From a checkpoint of a small transformer trained on Wikipedia.
Size: 12 layers, width 192, 6 heads of 32 (1 for keys and values), MLP 768 SwiGLU, vocabulary 2048, 7.13M parameters.
MLP neurons of a small language model. Each row is named by its layer, matrix (gate and up: input weights; down: output weights) and neuron, and shows model dimensions 64-159. Each number is 500 + 40 x the weight over its row's rms, rounded and kept within 0 to 999. Numbers have three digits each. A neuron's up and down rows have the sign that makes its largest values positive.
After each neuron's rows, "fires on" lists the tokens most often at its 100 highest values on Wikipedia text that the model never trained on; "fires after" lists the tokens most often just before its 100 highest values on Wikipedia text that the model never trained on.

L3.gate18:538513471497525521484492468471442468501489490559549486431476519464470431428507464485504533419462517561543534508527526532459519475467501612451514537430558471454492499495524446482500512525534472491602506453528555504524508488495533512450435511448477486429499516460456532557495470506496466474
L3.up18:479498525521469538479540504398452479545571574513520531544507520508558456478544513488465512504528437479465464504514528554446481516497524487478462535555454511463495460546452478443511513475538479476436443524549556593559492534511465476452493580435515522457491492407459494447410483529501455490
L3.down18:459534484498491521508509444529445493495475522455467599584567455559489485554499530512392504444517543443489486455499488495505467453510472417521498488493505588463458551508490456477539448469486453544545535551525580537493543540493403381513517455502516566547605520507484477517545515522501521445
fires on: "re", "ort", "ran", "oc", "n"
fires after: " f", "og", "ur", " F", "f", "af"

L2.gate727:438447470483470531567546562537469555477514479434513418442481459514512438528534486509540592527452474473464493445441505514551503497436574496467464505507433584522524499462509477455492547500440595484547465471517499521521444507514459513514455484429526505521477474466492529568488510484506531563
L2.up727:507585477479552487531500479516445523535501490527499467458520477519512434515569527524460500518483489452510429517531466501419541509488482499522506478522493463481487562443468484498522498481507446489483443549483520549496480569431518509465495521490477507500523510557412483507434556442520503491
L2.down727:513485446449547439458429521465478512536535462451497538486549553474484493429503494495441487523463552441590511501446482482457514449501528560518526484570505540513521502432479493568556525564493448533457517571506556464453504554451515518489615426482516500509526432554552549469504488541501551517
fires on: "c", "y", "e", "ir", "hy", "h"
fires after: "-", " (", " J", " ", " P", " Af"

L8.gate517:455517488541480532480523521457487510488473478520484538455437534498516437460481485539475486483523443494486466487579516481452498510520545459534494460500474441436504435472557485544503562537421464536461542457445548512453517553423473466536489475547470502481560495553601534508516495465480531493
L8.up517:479490489491544410479491465536489511537419445476522473537511498479532460439484482599471508505494501584559444532500501371493502503549479450527495490546587396513443450499485485532486435446509516520522508460453542566470536500497502455531481544549545511505518490504480513447479506500471540485
L8.down517:461514469490496529502480464437449539583485520457477553523542502555502497485514508534488481500514508584512544508476552555423482517435613483553562511537504528501519507526491425436493427487513525592514577497476575565449482522490578450467531568484470562523522499517544470499495439509479507497
fires on: " ", "e", " P", "ing"
fires after: " |", "|", " K", " D"

L2.gate163:461487488477490523535506515505615469504559571474439528448495506526503489477452480464447539530494497463485514441533503481446491533497501485462465441525524540518512520484540459450517492518516467434428466471496535515524527458422534421495467366488496437487460529526508467460455421542434541529
L2.up163:539521502460566487578443449532466514446515527579510530477572514457447428504506451489417487473507518519549528501528503470530558514522477550469465492450478471474499522485437485538563514515473551476460439572502575480573586531551526564454529490445470554494501536539454505484570563537487456517
L2.down163:552458502529498505507558441521552513520525507498512496545531451494530507480495495562435532438480504541525534419448555555540476453552539519468495424524496500493474500562477402566455467483442516577528472486505521529419477508459431488506453458505574523581519462597509490451494513427507510523
fires on: "H", "U", "S", "O", "P"
fires after: "==", " (", "-", "\n\n", "\n", "==="

L2.gate592:476491570471523561551524450515538461521449494553488583482489499430430562490484573460575482490521573439473533483518536513521428485520458472528471486467496578573459465522483552482525491521399484577498534546523413537425522451505483548484493538425510533467427531436559500510494489474473483572
L2.up592:504438484474531444512470538549546477519531557559500542466527527494513633543524478460495545483504522548530527466553488487580475558466552435485502464526505502502521524453556489523451500514508527490487502472571524499545518531586507462524443454507456540490524532537521508475520571505531505501
L2.down592:546517553471550571441458521510424537388524461489502506485505480514461443466510514485508471558467574487471534531466522482477534530461516478487529554479532486549540517540458580448501499504538447502539501466520568532551486481456427459498563533459426456452416507511535504549574566460490549408
fires on: "ec", "st", "et", "n", "s", "her"
fires after: "o", "i", "hy", "c", "p", "er"

L2.gate735:492521430483520463596477441499390492463462486505473417506532444524508511445532444494444505602412470511461451514553490513429423503487526520450509490555514520507548477462476436507413413573437567487555530516515481513503480536514547448478460486442498503502528447573477505489494550540485611483
L2.up735:386504489479541437558495543577442437537510481597472583518515548510521551496512527480443497441510555480533508535516492523518474506542502488451520500511446554479508520509525477525414482451482541510392462558536457536636485468446492529479527500378486496479527521531538519565512535544495495529
L2.down735:535400444498557481531490469436495531541489470457501497489550540524443525506496450531411580542514470502558509436516589465532491473519519496464476492539495490530535495571490505531475508490553440530500557479497522498454500519504564514623516480464567539417504526462509475463485469495533500471
fires on: "c", "m", "y", "re", "l", "w"
fires after: "-", " (", " \"", " "

L3.gate416:555498512511453473465505516528426562498498437486548503517484494490464430441459463501496502421496413515505489450459465498455569505486497507455483461538549530486484471460529437475541516488573499524510557451503560529504449479522515537557430486448554463479449581500474524511551519491478480426
L3.up416:511514605492494578510481477492567501464506485536491430459429433499467541499507498482510559526512532528514508436398472484538568511462538461572528499457494546492462528494482479484431557463492575523492512575456511489527475536489505525480505471463520466531512520487494531584553547506536487472
L3.down416:517473488487591559479486538478553429504521498476495471471467493568515580495517522472422499588507563509570510536515591504484494488455620478541562489469522524489482496498512510550456483487493508476502532499498483562559545533481444488529480491526447508608555473479453525509548571488457522557
fires on: "ay", "un", "ong", "ear"
fires after: " g", "l", " Cl", " G", " S", " p"

L8.gate644:553493464523529497535572544471484520430556523563472532432512494492526498550519523538493506487421470510505424470540469517439567444565498539543565532541479453508561481506501452465490439575527525448475407489494523547499498539487523470518539499484525467564513575498459493434565507487419599511
L8.up644:534467512504589536520464481520498483524508554531546495510449494412505506453515544526429445480439493523476517451464509504506483482575530501438521525490491474505560457543479466485523519556563534501486419444456564582494515500501489418552505457531523577486518514479509559520567472484490564555
L8.down644:485481526526493491438511499524502441505531507496553502571548568522439499553443513550485460465443490461539451465458463494505558566502582506543593491536480537515544490528497516432540470521473481492503435513524535516499538504518442493533550493492580515538504495464528551460603496496533452510
fires on: "F", " F", " f", "f"
fires after: "\n\n", ".", " (", "===", "-", " \""

L8.gate388:506466498546490483476533502546525531525460488469548477495540467451520504517558548473487456465557546502465437521511503468554543536487506497496533526512478515484491488486577489460519588400515572475547476453546570505478484537533512549497511541544497539533464562497529519420497486523542504525
L8.up388:577484465404476443473541524461473493465464553436543524451523411514539482495531424528494485471519561498483501474497549451556452441484457506545506561540449509540535457538475545519610454462463555494567511532574548500491545495469507584511467498524545513497538556539522479510508531516471460534
L8.down388:514453435539472519472528428498525476459542439452499473476450483473510558546545476520487543573473539526471459506506528560408525566509502536484508421488534475480510519482425462509502468450470439429532533469483502565414483470435476568438435546474484593528501555507437491485519445528529503493
fires on: " the", "|"
fires after: " of", " in", " at", "\n", "\n\n"

L2.gate717:470440451556526559481511494456490510493485503479577467551466418522447477487491493425436477443530463505523559441531529539487467500478545505555429520512486479500484516518396500571521517542489482500471518565429486537489480512418560507445543493459521492553448520464480482522509443527502514509
L2.up717:447407485561572551462478516488450498411533530464541500456454441529475519472523548516408463487501550502579503487530560460439477507485504529494508437386512459498453486498498391484534490450478503543504573527461427505499486435432511524443451493436493468528474458469417488513458504505541542448
L2.down717:552482528462460434500457548515462427515480506517518491487519597503516437482514527525539420467488483541512552521419502454562413491506519424463515540437473477469464455458559572420487485462531466512437510545516480499535487477576505512492482524511435492477496483513492551465455547520466472489
fires on: "o", "us", "age", "ial", "is", "ages"
fires after: " p", "p", " adv", "cl", " P", "ic"

L3.gate466:438494516449607487511444463478451558579491554528536516461477505566452578483545507464436466472535453499499475526539549504437529455526446539497462532457537514453446478578498470475525469477454449525453478534502458464598454424540463492450463536534469573502456475453517524424489503490528435467
L3.up466:463553514466437512495474517481415563454518489528515401549517545530469486540547476510483501487477517513463495477554510596558561505575526502467550514420475527466510474465496491377492510457483500521494488438440521555434580516505504512495515423514487516507530448501424517514508521456482524509
L3.down466:505579440445458530482472505475502615481525505509434435609522532518462530504534449495435488500491493529487568528494510534501487505548473506489459434493560543506529506455511533430563566531508535458513528555442544551472537576436543548492461456495452423435485521511507444477517488489540537517
fires on: "or", "g", "aly", "ic", "aint", "il"
fires after: " an", " crit", "em", " m", " rem", "rit"

L2.gate451:500479517466536507511472478502449527411442568483528507516504540551539463480500554502475481470482520515499512503471544499488495479527512509453478475447485541471498553403487495436542453488549511520536552545467526499409496490482490529481435548473550525445506405463511501552534485418542502500
L2.up451:433531468543477498485515424533470530483412613467464512480470535537463500470522501481464465491467513507509523520531504530470410547471488456506416463507494497540481520507486554460466505521517455526542535510509468518495427533459573444482475418522443555498474507428549434532512477530468528436
L2.down451:495509485517521506458493558490474540401487531546527477514562426555519451522475487466513499468499526448506555473553466493517488537494529541485513563467473530440411481466494523545571435442474478531474578565464518524437519501523543567460553496471439514530512469503475540534556533515534503513
fires on: "orm", "ar", "et", "o", "h"
fires after: " K", " M", " F", "M", "K"

L3.gate558:501507537433454477510458518496460492518485576526514518507478416487513499541435491495472531482484513536536502534494515493528460519435490555568435483496447548500478465416548511407516532546535489537542584463483468397492504577537536506542415568474473553508503565569545583393536487554558479551
L3.up558:459455439443483434538540534492468480525594472518537501464455542508567447429461520530481459433465453523600508518451483431527532475455582543484463531466458421530442555413467496504445506556503531544528501499445492474549487484448496484524515481452522562478533531596483537445486554470485510537
L3.down558:533471493521475507518523557552506453560578545506580523414402471506540458526487532421525467462545468454477464523409482535567483528464508520444479438484438453473462509438452548445523508471503605531547550544510486503549519498437423474490491477478505515333532539501467511521515502498535444473
fires on: "ict", "ay", ".", "urch", "ast", "iew"
fires after: " p", " St", " v", " P", " st", " V"

L2.gate680:539448473515500456542504552500516531526499390544384493485514559499477522501454462469467481432545491461472561463505561585517525478512488461506456551492543462502573493518491466435526556438459480470531529479473514508501512418528616431469540510512531468509439562482503473484458549564472579489
L2.up680:485447476447505467544388525476528428476498447488493457520424451527432492534537497478496439511478516506472539487521546565479528483508509526497498497490522493527486462483457535487473459495387465452494547470458577593520529494451476453504467463566508389440540541526543486508497478478513568512
L2.down680:506515559451460521554446492535456482492509469527547451505446465484452493487509536511483470538531536471555531530512452594465527467477531471494545432388507526460465370457525531480493514542459530473526553446516511541462509486492476479493561467528564477458561437506438452495543391518508461482
fires on: "-", "ic", "iv", "ress", "ative"
fires after: "\n", " Democrat", " act", "erv", "on"

L2.gate58:506580512447456489455468481558505490500532490545467587546549469499454520499528588574533504513559523551464501480528541488495425457551538489550533452542509544491561533454515528514465500532560546477519474518548532483512504548477515486522518473512514549522518549486483524498492477489441479551
L2.up58:454577499506439525519477519509445433483478531526493540526510419443480545485525481570479513455523554543496508464530491461527444466540503539521472488456402455495472523538505510537445518510492525454496458530497497515499556474497516550548384476576483529456509528525511544546562450578521463530
L2.down58:526431464471486462496507571517465489532447550510571489548514510525552504518567473523515501425498450508499515565448511533588524580462493535555478472407487479521511473516465478462439476461465525502480499447519542489529546440456469491505488522498479536406560463412463558470530496506478520529
fires on: "ol", "ast", "ret", "ict", "it", "le"
fires after: "ic", " co", "rop", " Sec", " p", " P"

L2.gate106:532479511507450504576505432560488461506515538554480459481474504508528490496491504520468498543491485501499526454450538534494462407515429474505465480503481408512549501512471535540460495593474523507503498559491514502479568514510507436523488478531446488497473530547514447490485518577490583494
L2.up106:446546456458486511584446435550454519488527526522579583439483532501530467479525509421487464523449431513499497500451525456537522491542513521513529516521515472496510471485487515425508552509573501448480570519488437526453488443446473553501470517499470513573476570520513467516530455483525543590
L2.down106:522437501537456526464483565488541446428513519522541531476512480467592498538506540520510518532583519436574493493436477542511536493496436463535472448534493460528445553553426521513538498538462548527545502463562484503506522492486457451501491472550550552588419477533478504522507543538528442509
fires on: "S", "s", "C"
fires after: "-", "\n\n", " (", " \"", "\n", "–"

L3.gate534:527392527457512541457505474432477541486543455517543575467452520492514524554485520516543471482534549541433470479494518529477496448546510558478575529489553477433488555547495539499506517417508488558483536518512541518452484525517535567477555492469465482503464420513536466480552564473572484488
L3.up534:489543452484495547531431475496479493534457421499488541568423453501460597485544490509511524432465502527452483479451563538461475548500420483517497598515513551478463484490470526504445593578505479547484533518467540459487557569493485459468475523544543539425488549531497465509509574493495441494
L3.down534:522461476474506532458443417489484553431523499478527577433549461523562554510530496533487459415442467505490445463530492552472594533522530419514523487507571455526549506449539548491520555509514497534557517494494488540484525577511432527561566446531490459549499495433462411458500523464507470478
fires on: "|", " \"", "-", "="
fires after: "\n", " |", "\n\n"

L3.gate762:449501375523493513521451492553568502497519471601476539559541478489427522490523453490477494501499514486500592509530472501450510548476524489439549499513483518419476534500523574560495459485519458448526506541460512601484454481477535494498488515511482439525458592499408480503500489430467557529
L3.up762:407493527491517523546518577506523492534504542537515472521507537474419504456521479528458471510447567510521508463488488529478524491529477557487518530480513469463496518450527553481511440465428546472416539513493497519410544454505568536469586515461480477522463504540412574498540493481519573477
L3.down762:460480437504472504565503533507430539510439479460463463538504550497441585513488513573507477527436492563507491447496505579527476498429558523482509544477521472478529542451551513461507474500520476533495513480478505610477491477526440505512550548524580463455513532485473518535524603433470482550
fires on: "o", "os", "at", "ri", "ap"
fires after: " p", "p", " P", "sp", "P"

L2.gate0:522558519557537490526432554489481515581500501472517509461573445468449562460494440474519510472522506519450490494504500484488477447568504611486555503545632550538513548440533524473566510493572490471517562527456452578436499493448502454530484517453520527495526542470570494490532528473502493495
L2.up0:527544525476519483464485505535416496489474522514528406489470528585497588422478500477461541462480504487458490510502487533523493493518430483536528522500523423501517504505464461528527537460479470527494521513552450519517418451480458514538451441467505555451521512456515554492470531412573536531
L2.down0:514529504499518507577567605544501461458505512510479419475509477470577544459490475550524544515547440492581471534468513509587542420431512543492446501486473495508453513477513461464424491512437509454525443528504550486443495511455495507539550493534374517510524508539542494562470506510523461491
fires on: "l", "d", "per", "b", "ens"
fires after: "A", "E", " E", " A", " C", " pro"

L8.gate409:535444550497518508522544530545532523436414507480500532562460529394494507437548570475505489527494506438454463463483458531512478499467465483427450464528541511511465458468526482556510451466483495489568462536567498512495500545550510517528521471496490456510468509542525455406468494511480589541
L8.up409:541512490441544506495532434559588497462515520527515505572539491520460539525507453457486550492579477503463474527452498473440453491472497538526499475563518514494482484557433428529545537536468568518509518471512550501419485499493502517462554481539483490531533529416511467554556486536509452469
L8.down409:526502458476487467474496492491564543503546502482459516481478483466521500510579492528491490506510493543581435414470510467448409473519456459557522447528524467528484490473460479482512550517467544484445583555462533445458473540536446471477517463458527545436478489467566531554506400470530488540
fires on: "A", "er", "-", "k"
fires after: "\n", "-", "\n\n", " S", " n"

L8.gate257:495533440515505557529570473543486462477478543515476502444577472550572453511475488411487460515548472486423476517456496469425506426500526493523494505485559437553529559514552434536507534559590518514541485506404517525563489516514523575532509469527446493549448616520568464486518547508488541511
L8.up257:452442524480493568531511444507566496476543494540513518505487532552525470504571469437440436530556473489477495562475493464563578467450438467457492555457534450497568473507461615489497430547477542488559574446558600482502556497511500488434532507487498498611468473470511500511494534487478501471
L8.down257:429505524467465486507492464487439469540497504491572514520520502477524497426548558508446532522501482476526465479541503549443463557523514512445499499453469502491525514466443511459475535486509418475519422454576514528459404449531502511538453506509635523512509485534472518534546487490510487592
fires on: "S", " hel", "as", " S", "s", " s"
fires after: "\n\n", " \"", " (", "-", "\n", " and"

L5.gate419:553485456490534549530508550601426465451464479467463582568498462477527537511514494426544428465474536578520497478434513441428496479468483451569451553562507495470386547499525469510473495517514523482560473503466516468466499487479530462504469476574483522505481535529484421459518517452481526444
L5.up419:455565446539528505493569515504503503508491487489511509540528472486490507499503447505573538429470480490417519477508529502570481525461491522494439493508502500525506496523536420518469443555562417448508571453468486464418547548567525506570517437490597454557484485499539505528527469442514516491
L5.down419:504523425519500483540476536595513468530543503514518491588484478555487492595509500479530520518512561530531511479476540480454514517543515521530517468557517501428466480513452522482547505576471498513481558510534582472422493490394540531510486413450488494500498383532548527540481515563457537443
fires on: " the", "he", "t", "-", " at"
fires after: " at", " c", " for", "\n", "-"

L2.gate525:507496445518453452476410507488513480569527490530528465476496434493534480506594417534551502458510441463483510478412505537510516456510495449498549554507566537464465457582533502552493508525483450411460466442496444532506465582532475569512427476576501467467529523486498494435504446501503488496
L2.up525:504512524499552512522454514525483513538466555477512552475544497497607494465482500516521549480477478480470465462485478510510492504561499540501538539464592539532454496494456479583556412454451458393498464500450503555558508540418518556463494462586425521518463527476460504515528547549498515498
L2.down525:497508536504547504508516520503495514492447578434553482407540586474619516432402482470506504542525460473483476508425444467515590469502487481469445513469514552505476470495521479519463418494444437570473512508574494489567521535496484496502462527512493472523527592456506463558453501520519529500
fires on: "ill", "f", "pt", "ull"
fires after: " H", " M", "em", "ul", " D", "ol"

L2.gate678:529445529508576572530542475550469476467507542453534508503476439478474465502495518472490448557493549543460520543488443558519489548513469532564513432485487477537544443533469503539487470472421526478516508459475490502525580550409511505529457418444550555506437540520448497554542480473465414487
L2.up678:554463514514498490527548503561438537529447546504477499507454514469411495524549575499484477588463550479487490488516515534419510547493466485433471523479477433423476516530398508498539446494495542455569532479503536481502525527492501525469519499502489507403448495540486498539491554481533475521
L2.down678:512555474457536499457474607435533503493559578542491501524436513522518547437462474529467417481537515501427482522495510557521539454533596458553525451475527554535458515534496524473526517580457465519463451533479532490472591478374474520474472559484542540527508533465531576473582444537458509545
fires on: " |", ",", "J", "ail", "w", "|"
fires after: " (", ")", " s", "-", " However", "\n"

L2.gate563:495503471487478459567518516508455539450471542512453505488534486445511435483412487482445472423454511473471442464478467481481509502518546532531448510477464561461422537445513513509430490498464522480505512519613527537506503525502562488455523549522435438527501496511479525406562524464534508560
L2.up563:517487442532490441471419527491548439425488510456468457492487512487435494471507479554465492483377513497506478515562466523430454502516522493529489509448428475512427540487446483486492491508470529465552532537612548544496453527536509551560532573568493448497453524522445516436490523448506496494
L2.down563:476529475480475494472493500489407454503448435521482468457481565512404557519550464616518530527510488495482527492491418562508446502485537413566503527420458485468491518489488438539527554476502545552512510475421523568448421513462503506519510477548474435572509491582449520543497561557525387508
fires on: "at", "ak", "res", "ra", "ri", "ok"
fires after: " p", " P", "P"

L2.gate365:592501472478516475493547527504526506488402604511492467484490505495488492575555485575522540448595471464561517485412455471510535547506515558563512415474423529471480500453523569455564506527507469423530508522486574455486414541534521545532502534582476551543519476452513582494468492493564494481
L2.up365:541489535478576437503542546496541469438566500427465492497468483505565557486583521520499494524531526576481498504451481428464522510449487519550499429412477444522460448478446528532569476495512458464480462523511543517495496553494508524485509535599482480500468572552506569437488463566512471521
L2.down365:591434501482461443483501450500445482468536542548510395538400459503502539491487461495468529380523538544441521481461555449536543550504551481475537465473454465503485459522532479473568498500573470495519540522478587488489481503536439547459499495518453465469536490487435499517536580472501459570
fires on: "==", "===", "u"
fires after: "\n\n", "Q"

L3.gate282:481515489479536505455543561441483533526543463452481486533558451472465478474510580468482492538479523476507422540448466528496439512579450488548462458522511546495498463454481474483484519471530570434491533496514506521448508513503539495593507539557470601528530434462541542506454472508511534482
L3.up282:557506484565539419441442513448538492532474531509479489492550508581444516414450554559446476524507543495586462475506520519496404467520515586577505550518452537548439531525489500467493471495514451560496539559519446510518477521513562496512483550588455500471457481538505494507452541522527547582
L3.down282:504437505483488502590564500542513490464495462547469472476475520493485491543500527492529530521416425487480574536478466490519456510539475491410444443458451485442456499479480505443470533503570567505481544501524495484450544507471443460464550456528567541497519500476491484566439482523459503474
fires on: "er", " Port", "ort", "ier", "ark", "ed"
fires after: " t", " p", " P", " T", "T", "P"

L2.gate535:509476514512489465510559492459472495475429436534511477451516500527508499505501473512517563474498501539464448482478469555491547554468444480514533471561475533453485537564496491486564590453433499519540547428524594474519509486513498518525525462437493474545441477455462494493518563413409563524
L2.up535:486591368460524446516511467516480480504510474471431558458495478508487469459422581542509542510566494486493464488447540558523481499514545534507493495557554536558504541530485547474452467500503490417504494561420550569499516538400476496495579507518424555462515586526509486474463530463440522489
L2.down535:508468510554474461507497486484467432514522485499497542504467452517498569515492462541542611539436522503554460504467440464501578548445525424510526513531452442464509509541497516458555538517462503482511564473465550480480502525500495527444602460494411492535514514433450446472539592494479495566
fires on: "==", "==="
fires after: "\n\n"

L3.gate226:439563436449493542529464430499481499436466470495528518478453456528555551549515419476501510446477499551531489489481555443543492546524524509451468503492544522572575561530479483490619535456466493478553560411508434477507468456473490451513543501521445552455445531582483467552463561482544546542
L3.up226:498506466485435483487502528504450466409462468524488506536404495444516540484465489479512493525491460476432516585481478504535500515593473515497455465501450527475501540508483563503483470445448477497536494462492474448519532449490518501465521477519404500511535474529412440511423627511431465544
L3.down226:416441524513443561542524554470526472502485475495459535467500510383509489499489493515520538489511520439476536573470448515483509493494468467480514448452408502485515505534468556485521510512529452492543510562541566479576564493499486488472454472524447488487537489452480406492437586540481477560
fires on: "==", "S"
fires after: "\n\n", " E"

L2.gate346:413501513489506506541501399539489440448466534526543543459486471518528482528537474515510505538503519482540531484459528574493461485514495537480443452512384537428494494493462420440507502477539544412479528518488525547509526495396418536377410496454551531467492453557494452506471490563503485505
L2.up346:559530500447505476547399513618490522499483519548529485561450563547521577474441509462439531480523545480467493518528517522471481471470543542515471542533574535462554496477442432490494437516493537546400491451474476473541464535535529526488511424528423529466545536526557465496557487442593533494
L2.down346:576464482518535501542530467519544457502510490477513551501557469608541471524529537496483558438490497489568531447467510575439550488426535485538498474478490485508475525419502505513437413531453489518459505520455511457478536528451573513457535480448550471441510488444519455490524513439459470544
fires on: "re", "op", "ore", "l", "f"
fires after: " st", " \"", " dif", " (", "st", "ier"

L8.gate343:487479422504470478523446539504493568613459483497463578514450501466564453505557491529579450470544461517431488564489546428473481513522495436498431435439457484461515497487522462537509578544489533578509482560445530379499507458569503505531571513503470505536528554480435483454510481491494520504
L8.up343:548514496532474557496439508434547470486561481498503483467492555515547512473527497448536500419454490442511430442412493484397521491502533498468521468478501425542464553556488518499454517533504514529429473519494539524456473509447453435591527479492472423533496531507443493447501477469465523502
L8.down343:547526508504366476557526526498499570542470506573487535466526472512477477527496532440573600455530527533434508565400512463406565446534464513525561524514539502456516505510510486560488525489493432492456480520456512471468514502463467566455528499504566468507495549560457426487504466456542464497
fires on: " f", " his", " w", "one", " he", " she"
fires after: " his", "s", " her", " z", " His", " their"

L2.gate232:479477495470468484493477466458463466469459532487568521437536470490501497488537485466565456478491497462535501456455436582482503504496497494595563515487542610526475498389496459515555491438538451510480538479503550591443500565522517472478579577559496503511500476457467558524530520466436461575
L2.up232:443467488550451484465497549523504512553519565564467552509385437481468523483516460428507500496444518464512472457477412521474461505465530471542516530497503568461568461501495507517532583434544505484471521503448537529401448487455478462461593469507524531438470550486476554493486522433453511533
L2.down232:491564469475536461513507524508534529500463436541462489496434500489462475547497551490427529527518539499432485551431469500446468400543515469501457544539482454538536503501553484478500496539517515482514437474474539538492476485448536507442415468545453531415547482545570472501467491494549529456
fires on: "n", "S", "z", "l", "ced", "N"
fires after: "E", "A", "O", " pro", "U"

L3.gate505:444477445473450545452525578499529480550475532494484597476474527469505545515525554536513475492517525506484495517439472554467452498498439502520439543473506433451470506494540502413497461529524439497526417507542505543530492405517477481483535441501431525544540567463489491439478424518462467507
L3.up505:491497522578505563472492511503553399447485383447513504552510444531477531462466519496539456494489504562452529506516545459485496481427526473487486544461521570466473464451462535487497475439479493477522448456436516431519495561482531494419483563484554437534578462467457535525545436500566447449
L3.down505:501463552473477464464452502460441509613485543496546463511551582451470441493544509525499519510491486450522580495476483554502560532479523492488585472575467467481506479427511484524425528501447510464412494481509477566482523554499527479510539453509539462500477531493497564489495524626456509485
fires on: "ir", ".", "ight", "T", "an"
fires after: "f", "m", "S", "r"

L3.gate475:467529546520415511488467495527395449525457412511499475463469487481489449510528460545507505462456482532495499580437545534488504578390568523528445471484570482462438483520575505520489465516486501477458588498423535519565508554494492481476600512405543584489508535453512550499454522477471533426
L3.up475:494547510523497521539544518515501526541577463480446517535545497480474495496542503536522502508454476522531471504491538532520508579490504518544502566511494353542454519440484506490522497452504427534510485510568490504499534494496530586511501573482548508514389543490555521538449518588524402450
L3.down475:501538472499541500536542552487515551491528568543460451524438504530517486499531565510409478545428535546511529478522425607483507445541455469477481473477513480569556506513508490469538485520488559517484537481528530540531454546523524510476434441525535553434444494547451564453545475548452468511
fires on: "al", "en", "ary", "ition"
fires after: " v", "ad", " V", " qu", " H", "os"

L5.gate710:534458541534469486434512494530499515413493461453504454542482543433472553491441496517460506454500533553471486472543620514581529567496542517524523520538524486461576528522492511537448457448477562460473584507497563532503471548517510463459587484547454512550487446486499451490500433514526613490
L5.up710:497537469464504495431500447512513495516479532547559519546511518452491518538507534437474451552421477529531492509585557472546474455438501480559516445483518484484447534548543531504503471490475459497456526448470466585481478505466583462486481471538454516510500487510428555544519463473490454539
L5.down710:548444452534508548533539453504489526536504530508515454555480509521518479574554417467532505515494464469469544479524428532516499509433455509573523508484487475486472491486481534423482449528501457517482531489564531458452538499479461573504403464550479497453548458525512535504478488527517460527
fires on: "al", "or", " |", "ation", "ister", "el"
fires after: " Party", "ourn", " direct", " Min", " Lab", "per"

L2.gate357:448545469491488456521476503440479581441458559572567438479446469457511448549474558518511480494468485446504433446528519582570555495549563495516506481459436579519459481545436493524534533551539512517533537534528503527504496532577497503508567499447543508499440438450448506446478555455502518455
L2.up357:506493442495552491398519452541581526488461465482517549449459501518504458567510554527554558506435487487498494502485557457489512516470504543541471501415519442525480493539531429501549465455505538446558555514476462561519503452514430524463467463495530460503428478534448515501576483485477438486
L2.down357:494510484479421485525530430496508541475455484514531508563482582521460536446419572558514420482484514528465442448474450456522526489509567508505495519543494473550509472495451493527580518552562420476502525505541553539506528522583426544538516496496572536551479399448428519504477487521549451507
fires on: "e", "ed", "ing", " deb", "r"
fires after: " sp", " f", " mov", " V", " Sp", "pr"